Weights of a small transformer language model.
Architecture: learned positions, biases.
MLP neurons of a small language model. Each row is named by its layer, matrix (up: input weights; down: output weights) and neuron, and shows model dimensions 64-191. Each number is 128 + 24 x the weight over its row's rms, rounded and kept within 0 to 255. Numbers have three digits each.
After each neuron's rows, "fires before" lists the tokens most often just after its 100 highest values on Wikipedia text that the model never trained on. A number after a token or word is its count.

L13.up158:135144147137162088127082136095165114107118150116115099126141084170103134146085117132172128117108093132116108083125124129133127128149118113129148098137188120129103173144117143123123128128102140137135124108138141110138125114158143155210119128153118123128112125071130085131145119143116130135138083107145133151154128132129123130140119119072138092093105116194142205116153157131108120109140
L13.down158:107129109138151128111136145157117121122155161148154127161150117115142179127150123100100122152094104121140047093114137132098120126118122125129109117109180137130134123139112113179140153173151096114182093114151086144164143107168091116118124137126171144118079098108100115092109162117108129135140141145121161193124110100107143124149143153139143141079120131118122116111122162132113126110116
fires before: "ed" 45, "ing" 6, "ished" 5, "ear" 5, "r" 4, "oin" 4

L2.up445:138140087088154119121160110153119147123137126137139128134127164142137109169154088123099146127133091145088078105125112147125131122132158133160140145144186117114141092164157147095123109132138149133153131110115176125106141127066129154089146154110142119156113149130185125159094153114149139108097137111118130168113078147108103093136118114108116107116162106121135151114093143170125091127191
L2.down445:139141143101156174118133132143137128162150149099111125149144170126123112162092116121147115086164125161111108111114092136121096182080140109140117114145180095091160106151087152152129107114189123120143099081102130170112132127117119122077129133155113114154157134151098097156118121154115161086139145135126110154116121156117112123150081159107162158122128109080142103093122103150104152135168
fires before: "ased" 13, "ed" 12, "d" 12, "c" 7, "l" 7, "th" 4

L8.up490:141091107085155112136083115154183126114138103155151134138161160091150131122140138117149169130113158102167125141089124102096154128163113113152115092139161104130136163118125103110123149154166090098147161111135127165107121107129135107118107128121142137110099101165156157119140067111119079144089080147147116112088102115125138162175092083132156114162120098154149147141138135092171151142112
L8.down490:125129153118094177109119186094132088136139060162103149155072171095162127147079141133119156120142122083143162145094114150132146144113103145129164154132175104119108162108144142117075106105143093110107124128139139091149118143171130118139114102120140127157063130137109096153173138130131140086113118182122140116093118166101170128157139159139116158114126120130156143113137137113150143120121
fires before: "ation" 34, ":" 8, "ous" 5, "ed" 4, "s" 4, "ive" 4

L2.up620:118143179129153112109122098114153137126119145100150106127210098135141144105140100131079164126114108089121116129117129121117125125131124106121142093155175103115106135117089117131088144131096113117110164164090123121111133143117164149176105119149142123154144137197108128105125128157122176122147077116133096173138140151158102152132130175126164114124122124129107133108159141126114157155143
L2.down620:164113123166145089114172040151155120137125135105130123109213113123127090153137142128139187146153093115137156155144138087115119129099113111157131119143143132126114148078137149128189117112103139123154127142141125099129111118142141117161113158146117104168120098118113141123106088168112168133136102131119169110129136115155096157127129136097143122082099155156186156105164152126124141147162
fires before: "s" 16, "ur" 15, "an" 8, "ure" 6, " of" 5, "ip" 4

L11.up695:094118146103146132152129148141100099106118141110118184136087126133116144140128161129134123168119140164084129136097160091178134078137082167152120140100169059132099109144148141099127179141164119083142127156072116117095107125154155121136135119131125076147115159145119103161129113089135102105134135117113134129083130104116116127120121140145090106138147129153178194143101121132138099128094
L11.down695:103141123114153151125101118139113108116130108121162176121124123134107128117160122114145129132125110147112112152114112070110088154157164104132143109111146136140136143132140147138159138129158136092121112164096114113123157117116108128143127112127097098112090159098118121145208110162118134130163115127123129119136171160137128110132125138133147108105088133126137127106120120156147103122120
fires before: "\n" 29, " The" 13, "\"" 7, " A" 6, " Th" 4

L10.up134:127136209157145081112138111160124084099125170119129134147159139157170101180116170099131133168147130168133118093113149124119144087134110109144124123146141134101087126136166106066118132089160134114143119177109134133120145121118122151116114103106116156155172158103194174107116140121164136100152117162090142102130124115154127135179122111137124122130148114124123166157169145105110130122102
L10.down134:084144112153126102153111137157108120178122142102121180091112120128116126159120123165123134113126112141142120135095119156147130116098146160154094147139158089107124118134107109113155134153123129063127122122131115135150112127105129082090192122130123117119132101136133081135121115178133175097107133145150128130135115108123120101136058131122139140129121138104113101106074137136078160123106
fires before: "\n" 32, "-" 18, "|" 10

L13.up55:166117119118133121138203157154131144116141132180101112134133128153108101140143131140148160129142141139127155129148161116106093112129144145141097111118119090118087093121171130117116151173120143175133139117155165127148140123105144114083156089107149127182105128084153120130134116135095146121113178113175141135118110120103127104105137108121148156165120148159157165134108126133123103117129
L13.down55:155121106100145132103149100106089127128132159123138127135166146121139097104172149139113086187121113147133108118102126081126124063120134111116148145148083162127154120117129115131169128155104118119119116140094144107127119110108144155148131115106143141149112135117113170135161155079152129119124141108166138153117182154130144098089163147129115147128132164164140125099116147131127143168124
fires before: "7" 31, "8" 8, "6" 7, "on" 7, " /" 6, "|" 4

L10.up83:093135128131146097134136123121131140116123106126140139135180165125140168155147137119098116084142103145109097111181125095129102132122114129137112117103128158144092116110113101117134087145146146114156136122083126117120129153157146076130139098140136116142105128124150120157131131097134153141131112171149101158132111126167122122142109152150166112110078135127087127125086091091103166086169
L10.down83:138156141152111130187145107164095148108150176124145123111134085082139133092144150154126102165119154148113108099124180138164149129119097115135134095118117118119113108111126124129117121158133151097121107124092137152081117135080114118095138099110091123139132142153141126104176128129128082083092127107137101138090092133121130130123148169121101079125121158148156131097129128155139126163115
fires before: "\n" 46, " " 8, " 0" 5

L2.up142:132143144076115114145101090081116108136105138117140117128133156125139152077104129108162142113122086161148178124100124108115092100098115088130134113153139132153145119147137120114109142116113134150115114126159137176143118152122140160121149153126138184128124161113161092122139124084166110095137150124112113146142100133121098163110132136151093148103099161128165160210170136125142165140108
L2.down142:170111125130130135098116123103190132096121125109143171152103137128135108187144085154109124107113187146115104107137140125113122118116141087130151098142126164113122136110136128110138115193094146095123136168136083120097147089121114088111142116097110082153160112156130114132128110080104084144140124123117109144140159143127148112160164117147112154107120138145123147154065128146165118153153
fires before: " a" 25, "ed" 19, " |" 4, "al" 4, " an" 4

L9.up125:134105128115096113191155198167111139151070081130103154131107094113126147151128149142141149120104110107095121121099126165134137112145107165137132110120149098145117075150152120114115110152090132128120132108122108103145138145178135110114127134150129115110162131141149118117118144140124110147132082133150132083087156163090127145178137154131159127144090155135176164166129084147117107148123
L9.down125:162141121122125148104103105154062102088157107139110111136128123125174155139127114109106100131120155152104148131134104149107145104118119162101138096179083122157155162152098061143129152144165115124158085160146135122136099110195118119102105125127122114102147118151151131126104163090154109144133136100147149125128143083145126111115117163121098185153095145117139131154066134104114146137151
fires before: "ic" 14, "le" 13, "ct" 9, "v" 8, "g" 6

L12.up60:145133141116125092068161104154110138172146130138107077070154115137157105121115171107156143130094152141097110167117124099098120136140176094138129146128078119116162151108109133173113106144155116106147133164112123151160131125084142145145157123110136113140121147063145124151121119172128155129110119114155090112111137153124133106136158165126113099117101134093143125126144176125127117115134
L12.down60:142152157136100108138102142125090137160117114150130093143117149142113155138160135122105170108113103102155146134108111153115104139148124166114128105101087109136145080134113097128117210127089120158124099126146119077144107115106132126073121129140092128092095155096111116115132135099151089090113125203125090145116107176135143110149102130119151156117131136111145139139122112146124149125127
fires before: "is" 15, "o" 13, "a" 12, "ess" 7, "le" 5

L13.up455:127123083144107131122146122093115127119156159125075148055116116117121073108131151124174171121161143137128135158099140090180090115123090167136135127148179126148123139152120121097129122141119140115130114101091098118155156129134146131128112124121157140135158162123089114128134129109155126142108127145094090143132109103119139165115115147103117130189131139152146142112145141135093129146145
L13.down455:138136140164092103122089100102144104143127114105113144138090161109112170133143143153158128146071130114105092171108109129139137127139113135133113118105121143127118111144089088131104145133071099077112153104129111120132071109152136139186109139140148110142129153161135171138134155164137123170089157114097130157127113139132109139168145098110128072107100105147108110087121133137137110142143
fires before: " of" 20, " to" 18, "r" 5, "ic" 5, "ed" 4, " a" 4

L2.up505:129068102164115134104127125135089111157108116145156105108113144114114086177128142138134134131120170153100114133085094124094187164115170149077127087152111139132127097126122129086120096178155117162128136089150127118149041154141134096153133097151145133110110133142129145110105115131077120143122098119155119123148150103137109144164122165132117119169099114129128121109151156138122094084123
L2.down505:130141126162113145097132093163124114147155092136146105168121151110100096110120126116158134144139122096105123078114103141123152127086124107104097105146093153108155081119116127137096121153146141090107124142100166104108134181210094122162102123138131139111097161117148137055091121129128142091099138159139149094093165121116135106137135153130134137135118093160148115095138171121100108123126
fires before: "0" 15, "2" 13, "3" 10, "4" 7, "5" 6, "6" 6

L2.up18:158151173133117130122122142085182116142119173125159125156127152187143136165123151108154140165110099141136057120109138126110108092165144109135097139125127106179180101168127131147121186114116135124091124129110106121103134054135100139122127132137109150170108145122101110134120080083145160151130131141105120165123086143096115146118129126118104098136131141149108170164145084160097117097100
L2.down18:188141137100149122104109164121065111130092110097146101141122118139164142137132125121139109133171124152096080114164135120125113130093165147185122105107127109170131102107084152143140103102117142118157104123175115084113067155114114098117143136097119141136112139128115128137180116128110165129128161103089137109166136140149140121110129120139119094118173142101134132130115073148163126099103
fires before: "d" 17, "oin" 8, "l" 8, "ame" 7, "v" 6, "ut" 6

L2.up347:128130131174129147151176165122186114127116163094055130161126119146140096134153129140109136161142136126144107133145151127145111121170132107137104131115124143163149096169125088121114110117153119121108147087074160110164123126173108125139116145108108167145156136098104119111093169104112091139117129166099098118137104105115085130114143120176118138130104141138097176127106144102125110072161
L2.down347:121140125159112109116152175105153130123147131170090157161128133101133112143098141113164117173087176144109097091167112119110134167138142126098096108122089088137171153106110086140151141136170127138171125108134120154146120111158118128132118072081158127153121118119107153125141096108113156183121113109110116113117114116143106133085144091145118139112157144122102159146165120145111125102157
fires before: "ed" 22, "ment" 14, "==" 10, "ey" 6, " of" 5

L10.up694:117139112116171142110134097145149100147125150126114142087147124128138125129149123095150195121168133123138127096119146132145169090114118097180160075156078115143105118165131124113142117122097113106123111111094110121074156141147149139138149169155123143125148093135131109079104153179122115122130104128130105114141119163124127152147090170123161132095138150171152142119140136074108107112132
L10.down694:145114173131087133150127121156155117121134169081132130122154128111131175103086134140095140123167126116115123115157123108180130147143109129151109120172122137163128138124110159182105119089102060106171147157145124129139111106125141125121143127135103163170154095098122082145124133143103154148131151184139129176108145091147134125116105128118097130110109160093136123069109085120146134129124
fires before: "\n" 80, "om" 4

L2.up616:122161178138108165146098127134205155107156181123102140172098118145147117172166182127072129148112121121120136106127129135158149179122140102147103095153155112167111144122134170115087147095146133161095128152107138130113179111119116158120157135115123111113117124146103085080114127155112115110097142137156146105126165148118183109129122153123115100113139116113117110133127136137189122127124
L2.down616:162160169123127112105136154129135119133140143152073129154093130121144098200129158131131126111083105124162145093145089106145120082109139112139139125131156130141132180148113160130121123084134108143124136165098130162124105090126115094127180119145130108120138096142101085151107097155081115116135141138138138124146162101101145112133084139104135100122135085136109107110123125164192131098147
fires before: "\n" 38, "y" 27, "ies" 9

L6.up45:089110132146101103119113090145110138127120129136109156098143097137110158114121121094110152102134133131173188126152093110113138129148142137116137177180128113117102166166108127148108114096108108157182152142145156136151131138137128114148138161115098163105090123155131137146100084097123179126107128099106149110170153155099144163124109074123105156157139151113137117108145132083113158144111
L6.down45:103150143071175099090121150129162143184150099151148101145147150147135108122136164106156133135152130134149157140108128134085131155138107120133097155086160138124120116137090139165156121146146164117167159143091112122119131139108106161168092118118162129137100123141134171111169115103137092103118105157100129144140141133163143146141152123129114108122123105167089150122107179113130075102139
fires before: "en" 19, "or" 15, "t" 8, "ater" 6, "w" 4, "land" 4

L2.up371:109119159127123145150148088086179138144131107130119139128106125125128117142088092134147095136120129182160149097144124139165108112130134134157153149155122099135149175132095139136144135148148144121079106143092138137143154151151125151093140087111109111135128138068145144148163137129100121141125141148140164134126145078104126084168103160100126168161101138166124126133110150131116125098148
L2.down371:122118111123123151125128129128140139079116153116131136105117137131125132150098121152119092133140145150173159102176132108138111093124104139135142153147130140141168121138099157145194136134119108133118126129176159097100174154159125134124155091140135118135122106096125156151092117149117130098091130126138088105112135141082112118136152136089106151152116154149109098114119181141108114130049
fires before: "f" 16, "b" 10, "in" 8, "il" 8, "v" 7, "g" 5

L11.up140:080098121097114148124139160171144126128105136102120118088150102159139104110098141081164123116123147156156087077144125131166123162137129144143139050108162135128130156091095162103106147163144111136135113124179112118111117147179127102114132081145117104138140133106139116084119094106122124101104135146115137163136141130132137106168121142147091158145090107131150141107137105135122135098101
L11.down140:138158104151168086130162151125117091142147133115131142074135104175171113114118060146161131156102133176153139142108156110168118065133157086134131136130145107096133153094140066120096114175122110133146172139169113094118085099136137144104123136105153130139129085118133124095142150146132139133110128132122134123151115132114153175137107178131118132103162115132121141114119144080110127175147
fires before: "\n" 42, " " 14, " —" 4, "1" 4

L11.up569:090149146100117112173121110127141168122081111142126105160102097108119113134132116171131147145132145145125171127112086156116107115133083154127078154142173103168112108145117111097146144103137130141100138136134190143119125145146141125138109072133150158123165147122110093169165115147104103117133154095121118090153118143114075121148112087110202161133118142155153134141167152125134092117166
L11.down569:113149125130152096163148117116125143109115148171101130151114181121142098081158136100087135112098147123124160136126109102117122149124131136101148105141167079093120077120122149103129159150146139140143124100164154168107122146112118166095112142136110124109116100080154167171152078149082151165130135128143123145156156088146135140085132119156131188120135114118164134137119122120155114163136
fires before: "i" 19, "g" 14, "re" 5, "r" 5, "v" 4, "orn" 4

L12.up4:096176147091121132116148125094122145146118145122126142152114074174155070118126138148122090162089140123132111090184154144122091125133130112124150161098127115112129130162102111110124136169093137151131183176141157095110144132098093109144129147151144158141100112132111059114136148106139147106075120137129133117109132125115123129146107131133137134146188087155117131144147174121155136099119
L12.down4:143135085157152138126166156121093118127129114114136145153150162144123157168099090134158080124125126141098132130109136127119127143135125152138086135109110087139126157109123177098069114119133143086147125192104126092134138108108147093163161167137114097146126115126123137142141125102087086148162144101077145170121131078121127095156170102148123087115128125123143157082128141110154122153124
fires before: "o" 18, "u" 9, "iv" 8, "et" 8, "overn" 8

L13.up644:183100103143092117110102149134146109133142151152122089171101141094142147111129142146124161159165128099106142137081100094161120124127135129121113116137179055144089088148080086095102119112115082122124113108145147090131142171146192165147119135137126144163117146171168119067089055145086159111096159131148142142130125119154148156132135132161132143115153134148125122120116108138116126115120
L13.down644:082099137165156111145162117131117133115113152177134132140144123122153138151120096124121099137100158127180124102115139163143111162133107139163147162093094137074135124139099133131101124117109145094097123124126101153105134126150147131146138146113149111143101101080116098150127143117154106129117133127114100162116145153111119141134105130126085131112122150166136133138131138157134137200126
fires before: "5" 18, "8" 16, "9" 9, "4" 8, "7" 6, "6" 5

L9.up172:169123070155146156166120095122159102154109156128116104146107120154128135114132130093101105129117143149140144099153138094143124142145088111115133138115172113141116096109156120102112153153160124144156122144141096164115114141138114126079133172140104133126147086082136128127104132096137129074170096105087125165139131129137129133097176187086089104158160116135151154123127143083144116119107
L9.down172:073115152100144081112160123127120129152110108117114128115147139144090093157128124104145093100102128153165157138134112107111124139132098140119092109141165121158110108156078105118169123132138151091108115124089125109134149169129150093175154124175130145149107154127142079098142157117128133136117123109073151139158146132095163136102130116119130112138124095139129087095094128189159057156133
fires before: "\n" 41, "ational" 14, "ol" 6, "==" 6

L8.up641:106147092166110130119151188137143117112129069144124116150139129107142126116134098135118126098134103108147165163138080142129150124107124112097133126114152116075117149160166149145108149142140129179141142112127111095137120114109075132165123153123134127141161131138115138124158167134137110101136160128115117142167130133091088101147105068114123093158121152183107106116112137112124095113139
L8.down641:086117135141120152112118091205156107154129121125105163131123147142112128112099087157134116106149141105130149115130169142150155142112143155150113136134141142159125084132090137130174198121142102114142135126078158167101153158132176137129122143128166098169093151095135123092117098124135167130151084118114133131120171116150141108076110134113109125117166126155173136128146134132140150133119
fires before: "ed" 16, "en" 10, "es" 9, "ment" 9, "ing" 5, "ement" 4

L11.up684:098151146141126090117181121137097103104144137123111129142164122116173121152100140096155085144153154143120114101107094135147153158153110116111115038098142080127072110176213093110105110123169134132122125158100105146136160143112122103112150131164115141108140105140146119115099157095125125098135128147157163147131150141159122136161100154134143124120094139101128128167152114113131120115122
L11.down684:120131164124148131132148117080091119093135124136071138126125113133123176110147139111168135164132151128118136129114148129109189132124121136149148121095090102109152165093116142114087120136098109091125098123070103122137098138101119097109178121139117112143126126135130109169120124152178120106094087158117114134129185122088113106120095127162101100106102105123105133110102143159146158152107
fires before: "-" 55, "\n" 42

L9.up538:136119133099131136117110149153108132082147145124144111075163120131219108136159123111125111103152157171128145114112154109115165148135146099100141117160151129109099126123145096130136112145138116126172150094127148149132138131109113131124123115136132155128166114108125113125142113105142116099117087158133102153139144165170171148091124132133164145076098117138149163091056155128119140122126
L9.down538:155144106125152158094145152128066099114112133098117160119173146132114139100110113126166151137127051117135148151125119139151143105146110125154143108110125139100129172108153168130165127137168099116116151146162138149121130121137125075101139153139113093110102111182106160134116114103146149137131146120153123135095136123094065108115110163117151106126183155116124084140114105112116134141144
fires before: "\n" 78, "er" 4

L13.up592:084106130146128099180131095088177152112122160149128106107110154124160130145109159113148148117068105101136096128098122133139153121135128173131155132108145118128077140134108117137155141179155131124132149128131158113130143104145134147154152128117106084135088079131128124150140085118145104187157124140145135151096130111095125165117129115105144093144114138138112120132143116119147141130112
L13.down592:143107101135129106119151081124132133056088130163148143113124122153114103128175134142164123112146142129110120129083182126149104151086183128117119156148130082129087123171103128116106127166126130138133120108146148126186154148144129131164147132138132120142134109094120140148146137152129094150129138134136115137133125099117120144140130121143151107095107107112111144144164115191118131129127
fires before: "ing" 12, "ent" 12, "ed" 11, "ion" 8, "s" 8

L5.up70:067161080137133156102150138143090113130100124125092058125142121147144116126154101143138124149121151136113118113118140114128142113088094118101096152115107106110174110144131118115141164163155114090115132150133138107164111142147124158115164162133111126134160126103118140103123119098131160113134147127099150142125188187131160105120168118129142134163132136118138146098133134146146106108070
L5.down70:097106156077129161136139130122101127140100121181164184073106165144044119161160098088133167126124137128070122121110099092110154137174142134137114099106131168162144134141135107136172138131128155137139158118089133158142134114127128113126140086113125130122165117131129133124143151104139134128163112138140130104116145157141117120109089117161124129100135133135161154153186122113121180128138
fires before: "\n" 82, "an" 6

L2.up602:155113149098097120130115107143103118138121105080107092115107153120153118124122105078080156129120163136111143123114127124124148162131150105114178175119122105152145132099143139121104138137090110170089112155138207121153130142137121136112150119108138169123082141120140115071120148133144150116151093140145138104135101137116098140114114144118114140102106146122160088156147126156113115119139
L2.down602:125077109110167153124157142148116108069120171132140106144184132089127087115120113124150127115105142087126130104139135141150132146134157165117132150157153099145097159110149133144110107154115141153115152122126136143167109130149083094136162177162122121111128101132140090118088117103132141087140118156132131114108148146173114105128126148140145165122144097160130129134124138142112144123110
fires before: "ed" 18, "ision" 13, "e" 7, "ing" 6, "es" 6, "al" 6

L12.up578:134074095184124129108126090187109118125152167124112124103151106120114149161169152125140159089143092131115145144123112146129163172146158088108127111142163164112156133153140142108151162117155132128111110143119169136132099125119118171175134144118135111106131145161151102128088128133158152166115148123132167141105135098138166114132134191147138115170149110136150142121133101120097143167072
L12.down578:090161145143169114115114115133121118131108151093162119133122093120133133140110141163126107082164150117198195152127145131160155152125118113156139126147137124154161147112131121122107124133123150133109133144096137113115112130094123142097135100108127110150127115136108077151159118121140110102100130138118128159115153145094097151110144116134073109134103166071148130105130136127143150101141
fires before: "\n" 15, " States" 10, "ies" 10, " The" 9, " It" 6, "ess" 5

L11.up156:104143114132099134128109109154128162129120118159110104101116113146137087119123132111166103100088111186137098137129113132132130128162094103143107123132115123177153165104118150110141111114170108105167138118095131172100163136111113129185137133088104103155126098111134160136098137100162117126121150090158110179140153079125104104081138154146103122123137114130125162113164175141107115128134
L11.down156:103120174098154140141132116086157129138162127119148133095173138128131108144153109142162101150131134122144101096101127143088127152135153093138147139161160160146079123153166107125135097135105144088104125104114081145141102133113108104081160183133129147107120143074140121097118125148165145175147119138129148136126179153121105145096134157129140126135123144085141188101100125188116105125109
fires before: "\n" 35, " The" 11, " H" 4

L10.up322:104128151162154134150083127115164080095111146131113155142106100146151127126130122114167131078160133129118144130126101113175129073168141125138098084126158112116115097088138124112092112120135099119150183140113123129083133153139155113139118136120141092125147129074113139144158103099165172145130163137162132153136150131131125136134122120146103107145105115102162160116137172133121167145145
L10.down322:148125139117095157097103123138096129108105098116119080168128115130148145087132130115145149163098077164118130127131118132097113155141128123142163089125159149119159132115145121141135113160139123103156114116143132189106130106146126124124131107152081110157107160131089096130151127071170138143129133116128147149136130141112134089126113150156136135086154108132143113106168156094131158113113
fires before: "\n" 69, " |" 8, " —" 4

L8.up181:126074112159119139093142091129134123128107134138147131153141126130130101105119131176148146111130113189135082125131176064136175129088142138127150103137061113105120125129145172093139132102171154134110124186097153111139069098101159083143128124107129085092163123087128106146125157115141109150112117139082128133129170179143127134102095112095141097150140118098101144118141132110118121157097
L8.down181:092179121129172152124144135149104133089154112094095104122134152115136158163135160157107136147079146129115136179151097147105108149128140090130120140111170158103156095093118136098143134100143126135117135158121074101113109152112146158094082177114124114157112118105102126113127154087125123158120133138151133167130154121109105097181087086080118098133096151138157143125146126121156122122135
fires before: "ect" 22, "ess" 22, "ction" 8, "t" 7, "am" 7, "le" 4

L12.up41:117107153153161164112133105125115119086130153137105129096132117130121127111149111082115160117157141128149097099117136134170147089121074094160124132142160111148096146162138136096144155115140111185129142118127142152149105136141064153102130129136155126160141131134141081119154126144087117159136129118150117139126093164121139095156115101109117121130137136174086124148128127107156095107075
L12.down41:136142149100145141133099131121095128130146117074104148096119150154161163104132174103149126125129137115147118093094142147110118125111143152120124150146120104104153115123089121147115152093136136091132120115139150100121111109098116171118183170140106141134137121117116141144132140128097138137093119146200097106147133087145098142088114105097172127134140176154123161101129140105147136108133
fires before: "\n" 96

L11.up129:132079129125122119092110115150120097129120085098152146143125119123099118124131136081107108088116124112141085144096124084099099133126171119109127146152147134118137158129141098134111142172145143144154102183111134119086166096128144182130147111144091119121135144124157081123102109115159094145126098123104152189137107095133152126139143147110146121130141113122135119156129141115141095107137
L11.down129:159121111135116106111108116179154113139117117166148154127138116137124112142097113149109153149095139086142125190140119145135161141122154141137136105095180077097140156130124055102143105191112100107121122114096137089129112116160098102149086142127162141078132138150080117139139116130109088127174105117130139174173100143129149131144106116100141098143123098169109145153101145161124149103131
fires before: "ed" 29, "s" 10, " the" 6, " a" 6, " \"" 4, "ing" 4

L2.up632:159126153118145085152165145143163071135077142139153086138156146117174141140084104122111132078145080125131113166121177152115120101102128117129095128110140066130143152162139140123128148150129171094123168098136092151117141119151111133129101139130105125148093158130153131146113116146155132086139166152108115151179167169139176101146127127124145109124110134135113130158122085141128172148153
L2.down632:161165151121088114152120106122152108146112111188129114133127154092125170132159156135133088108114139098092095073128142109151170127075127151132110124144093138161105113105135070117178123136137119169101128151137123103133122104141119119127134120117114154105109144132127152121109150125133129109130153105129079107109130090184127133136143127155113112118184157101123096110105131129134157131098
fires before: "vent" 16, "urn" 15, "d" 11, "ain" 6, "l" 4, "N" 4

L10.up614:134135167111133123108150119087204120120169138129112159106159133129105095107115152119100140139116140076164122133128136125114166138136134090171114119115168117152125165138127079125142127142086132071129172171159177132092113117153126112134154133167110129137117106082134137169156126103139109145080160149142130106116155115144135149097128105153113113114131159149113149156151126151115103126128
L10.down614:110069120071129138111111149151157102104117145159140164131117117161114112123123134126153111136133162106100146117106134162082097115161156099141154180107132124059129167167140105128111152134152142112154135143137123125149158126156130099131149156106127100086117135116130113137152126170128096135159154160133142110130123168157108132141123137169087124123148138110114167162121114086143123110095
fires before: "ed" 28, "s" 6, "iz" 5, "ess" 5, "ir" 4, "es" 4

L8.up535:098137156116103095107100168150080140099094107154138106117139100114140137102078163125178118117148126129091121122166106079144118148125163153102130106101116134114165108146174113132083131121148094181128174100148120181155142123113108114141137120152168163158090152141112118072121113116130124132087144166129087125108131128117085139163110128120112096120105152132164118157135176127138129081138
L8.down535:135138071152132161116124160132113163140126104150139131113140128137101116104169129135077126128105162087129157166088172146139125119121135111122126083132135095124089125150130096127139131159111148111099151130163128154116125119089132126133137120141118141146167130148147087150113138085116153115181178165083123103165115140107121155130110106136145167132169128106114163105146090110113124138074
fires before: "ation" 27, "e" 20, "ed" 7, "a" 5, "ous" 4

L2.up453:114148129140099126146092135151100115135148096112066139129106115120129109092090149142132155184137115117137082148130148093121150155120120123132148176120140147157109099174139106184191133120128155104104086127112106091078155141129127178124186143110134116146109157111107097135149111110150145115134130110130118114108094128093138176137126163123147102153145168138100135061131125133099126154135
L2.down453:117139068155179126113113141146087140101126137096153102134118189177149175114164126149146146130126134165116133123143135157143176121129152145152106139097116104124094132170100143142118105137143118115155152167139118106129158110133128128116139155128111074149080138140122126140110152158108118094108078093149124126149140138144115147138145151091141152110129104137143112126142140086122161131109
fires before: "\n" 34, " The" 12, " It" 4, " In" 4, " H" 4

L12.up65:112120089122149108096158103138119115158091129133109077088125153112160137148143119095155126132144091135091094130106113114124106118145160128137153067124130106105163118107127137167157125119126107125100139134106092142165132144150147143125090123096133137125174180105139141133142092117138140147144122164112142131126156147098172138153125166141104144136123155130099121175124113099084099110127
L12.down65:150091132097133099139126096129142136157141176113107115102075127131145166159116140174110115093164124123117125124177123145054114159108144104083117137150110124092114151160099138138088151120141137132122099121156094109132116160128151101128102149166099101106135166087151141131127151138135129111132122167147155128122119152107137093138101132144167121140138160133111168099112097112115142155137
fires before: "v" 16, "vent" 13, "in" 12, "d" 8, "t" 5, "ap" 5

L12.up468:114102109115135158113152133139145130145147119110130109135138127156120144144099134171145111109164181136115151171160094113092111169112124140132141096162111118143122178129120151139127139129172111141184123100120131136149158118122124132145127126110129121090152075120169059099097150121152129146093138136088141145127121164114125140193081127127160111125113190129105122120145134112068145142091
L12.down468:163149078130112127138130118111113071146121122112136136116091117139116139106128127131115123087161127108131109125134128155109126119150127138105107134170147115155105148106080103141098204110159155117159129110163136108104115110120141155154155135137132107139119162102132097119158106127165176146141097126117135113169125153160117151083140135123133137099140110114158140172113147142148122110127
fires before: "ed" 24, "es" 8, "ing" 6, "v" 5, "z" 5, "ial" 4

L2.up410:148148144143129109161134084115122156112158116134082131129115101090165133171173117113168124173111140115115101170134120128091109147128140107082121099111160132129127143114134132147155144149093116135134169117166117094142146188135113120118112147115149178119119129127108113116151114132130155142115097092110124134115143131122100162118105126128141130140110158095145115113163124122137174131131
L2.down410:086130128137153121118114082141118168108157137131076071131093103148120159171175148140158121149129117163169177102142150108167074117138144140080094121160169138161139102137103155127158160129124143088153111148142105053112095167163125167170111127147122128102128112082143140112107124106122127178076110127108124153144139098172118116167107090161108105127115122176118097148123135137112123122126
fires before: " of" 22, "ic" 10, "s" 9, "ers" 8, "n" 7, "y" 5

L12.up653:091156127141135166085142103149140093140171153076148154122184114148101120131097142140102112102145128159118087121122064120134104129104129096114106106138142118164130102150092122162130150137143164094128114152122119096125150132144098138147086102108131150118123106129098125114117100144152083120145113104143132120150121106112135110156134131100082101095141142091111158138137128159135111106131
L12.down653:166148132204099107108129142125145190124114107133092133127133081123154124120148142082143143154099173133123119116137145110097122142116131166112142145101133171135137146128158148092090160164141120099138116129122123195142140113129096126133083135175135101132156087142119134131109107130157125130126092157120151123125137100119147083122159121102122136112100123109085117120102130129076100125152
fires before: "ure" 14, "ed" 13, "ing" 11, "er" 6, "ion" 4, "or" 4

L2.up147:148121090114103143197160157119080122182138157116108104130165090126111139151152128136141130103117107157093117153100098148119111136145140115136150168146110103122089148148128097096146148138138144128110110140112120137155088164112078111146134129161159077105122102138087113135140086101172153096124125134144105155119098138176131100155114077121128134152093132141132121139102177110135116086084
L2.down147:104142121159115112137119162164161117127121123157117108124153197150118123096113084158142150106150127099115134127146069129118180098115134143155138120129138135152154115122099123114126143150179118091133133085099114155117113111126115167138131139169104154128122138148132104075140139106096116120095159124154125141129130161117150111083135150123102138113141105121154169122167113140109113153113
fires before: "0" 14, "2" 13, "ment" 10, "1" 8, "5" 8